python train.py --qk_norm=false --init_std_up=0.0625 --lr=0.00522
MLP neurons of a small language model. Each row is named by its layer, matrix (gate and up: input weights) and neuron, and shows model dimensions 0-159. Each number is 128 + 24 x the weight over its row's rms, rounded and kept within 0 to 255. Numbers have three digits each. A neuron's up and down rows have the sign that makes its largest values positive.
After each neuron's rows, "fires after" lists the tokens most often just before its 100 highest values on Wikipedia text that the model never trained on.

L5.gate270:149143149160107107084072106106110141132182088090111122117100101112126142134131104149133128123133152107106142131112137121063146148092101128096169131148094146161133122131112154101128151131129102149125156092122153094151144125127127119097168091185093100114115134115150186126096134106136150138161136163143112153129151101123117125085135150146121126114108121120140169117099155116135083153147102162119130123166107088109115121140097104070118140110103118136169157131102159088155122120132138
L5.up270:130167096138148160101127159109120086168140113105171138117142084134109152102124143155130113108094153129150090120105141143112089121117116140135084129156104159135119121131120137134130132110113138091134162113112179111093103131165127141113183169131089128135180136116131131165121163148096118126144102145082131141122145154095104140078157121125110095069146125157123128128142128130111111118138124160099150150121046114110133130171081098115126111144127094124129127090167085124135125146118125
fires after: ".", "-", "ult", " =", "0"

L5.gate295:100124150136162090109138126053149166133110147116121137147140135117121094159075107147094104136128145165145151111154082114118121120118144137113142102195137143117089158148161129126125163115082119124126113114156123123172137165079149116125114119163130104137113123158140118094142131112128130121155127153130123108138145108141103133120155134098142207162111118095146139147113131115156201183126099135109126134091120106093119154143119132122123134159120116108086129170122161126102119130125157
L5.up295:109081126109127091129093145115144099138154148115129121129145123121133081194127127119099118160141130119099082118168115097095143113083118156169145107090129092134148128131120145122185138068085124121097117130117144136171166086135122143123152113091096132104122137112094111129133140137195123125110137106135120119153119101120135141144124110118117118147097107128126133131141154074140148126158125097133113125090118096128139140153106155129072104127143101130104174134168128175133190125109145
fires after: " ", ".", "ch", "-"

L5.gate116:112069133134159126152143128094142127128139131129126145111083150094137128084123150104099107121146152164118142117153136099156128121125108143138100136159163136112131129109143156119066118112167124147143112133137114134106148131189126157107132178114115102129093129125118181112169108133143119137130140141125139143136090147165123121120141108130084154180157155128123132154141116116110125125124143079143135116184063123101128087130131101168171106137097203102111129152133153111088147144108113
L5.up116:116095092116136149141092158147126124133151145080125188151126111150131155153133106111138128130156112101117123109135132130127109149157107121126099142133151060133120129089135086140170146109084141129101140106142125088113114083151150158113138146155171081113095135136142125129153095143134121112131103155134135128137152108168111146122147183101127102146113147157174124120125102102140121144107178131149100051117102151133106143147132124083141134116082108135108085127180151148135119126128165
fires after: ".", "C", "-", "ip"

L2.gate211:145159157118127144142127088135137140160112099134146163092143158102149165127139106121089114153158149123116112072116110140122129146103108139115083118113147110115142103114186156128163179107169148140124132196140167118080163136127152135156125148127178101135143116168143116099132065143138150120098121136129156121158159136109162139118139105140139155085134107113108146168099089114113152155127135101130114144131160149162124130078133126146156150172132124148152130113109109122094116162152121
L2.up211:171164151112122125128110103124134142159132128099145165077137165079162125121114075106094131105134141087123116098141136163134147115130083146138097107119129117104156144113192129128145136102151123096142127205148120135123146103151158112148153119160126152127128116178093122120160102144162152094133101103146100136139153141090152103107158097119137123099155106084134135179127110111122150164108154104109104147126153112136116108085125126144097136142110134132102149109086156107093109138148116
fires after: " ", "com", " p", " inter", "ep", "ho"

L5.gate354:132117106108155128130152128107161117145121079120104116117117089136140141143119120157134146089149143101130109122108163146150156144136156087125137148190108145086129164121132124114143121138076099155150103154101142124161110116123117156135145138112105110102126069119148194083147149144119130115164155111128141194135078125133112111137123117163173128148122152099128127120154130123136194133133110128130101159123185149121165125182097113090101148118135146160102111125093138120158127140111120
L5.up354:140125089116136165144108106094116133104126089085111138106154128149157091148143131119130149126130112121119086136095158130100112115115106123156099121117107118146198120117153121135134127164124134138123094149138104149124149126140140151149120108112133128156152180127161142111102162111121085118172164066125108128126086148131136096157155138158126169118102144140120178126119101152098170128131143135137150104092143130108145116105132111141164167129140114147133181054124135156132126184108175
fires after: "n", " in", "com", " Com", " November", " February"

L5.gate390:137116140148086158114143133172132123095152161142079128122120139124148147159139134193139145151131113118115140141103179142057192087160096118112137179102133158144161148101136100086136161119159149121140164135079106070095153103120136133127098146132145154118114146124133139146159128149128080143106126090114144132142119128123124143141185172126112117126136137132166107119129138130129151125136118160115101130072149108084137108104107113115130141170164116133122134111115118139130127141127164
L5.up390:131158122141144146144114171151135140139086130147161120152163138130109127149084125134096126096129144114129091136156115116083118131086135087088123157161086143143119143145197099165145142170133124120095103142116110135100128075127122110145135152143091150147094150105122115158137104116149120132135118120134103156169083101125137125121157088110161126130121129083110127124131142098100123110121142106123130167116119104105102133166130050110140111122111097146113097122144114183130186146113162
fires after: " 19", " L", "st", "ir", "di", "udi"

L2.gate294:113121129131110127125122125130112120106144116101138173100159159162096146188136150145134150170119115160137129117162079135133165132117090126104095095127076141136141114111129140135165125104141113089114127135125151110132120118141168169141148131130145175124145145150101150128139105118140143129121097106106151075192169145125094166108165142155105143124132124084149164160130103145139115143137080163130142137089123165109130145170092148087140150105141109112140165125156130116113168172160104
L2.up294:134136177111131127135127180072102139145120136114152125078151126110152134148160130135132155118125163136097145148152075114100120062158093140129130152097124113100155120146134114116129148133145141139109175114161086142119157094105154112107175086142135094112109150158126095112124110126157130074148157107123150122140168130130079111118138130135104121137143132158137115173103107148103163110134114135116166124124083111151117152166104138123108131140182130121115144127099137087113160123172093
fires after: ".", "te", " mi", " a"

L2.gate27:150100135131114173128113123140101094139124165116177140133151169156117123158128136125098131150100159130095080137175170130110155121107146069112105098140145118114156117140145101110105130103138137145145136139161181118089149115106127130138096152124092146125110082113123120146143089157119129106140139131144142075097139083143101096130152113138141185154152105180092130132135121134139169078121164152151156138174124110129120131093102167101083144107148118138129132132129125158125131158151111
L2.up27:147108134115117160125133120132119084103113148132156119135151119158119125164113137116111135133100126132097114170180136097145151137128140074108134112142144139136153103124154117108106143134135157163157117142173184111102146120093123139112086153118083148135130092114102106153147067142098096116154148102148142088133110060143079121126155106151146140128158099166085134148140153168151165112134154154124097121166114114123127121097100162112068125093143133149125144119122115141131145176122135
fires after: " ", "tor", " de", "aff", " st", " p"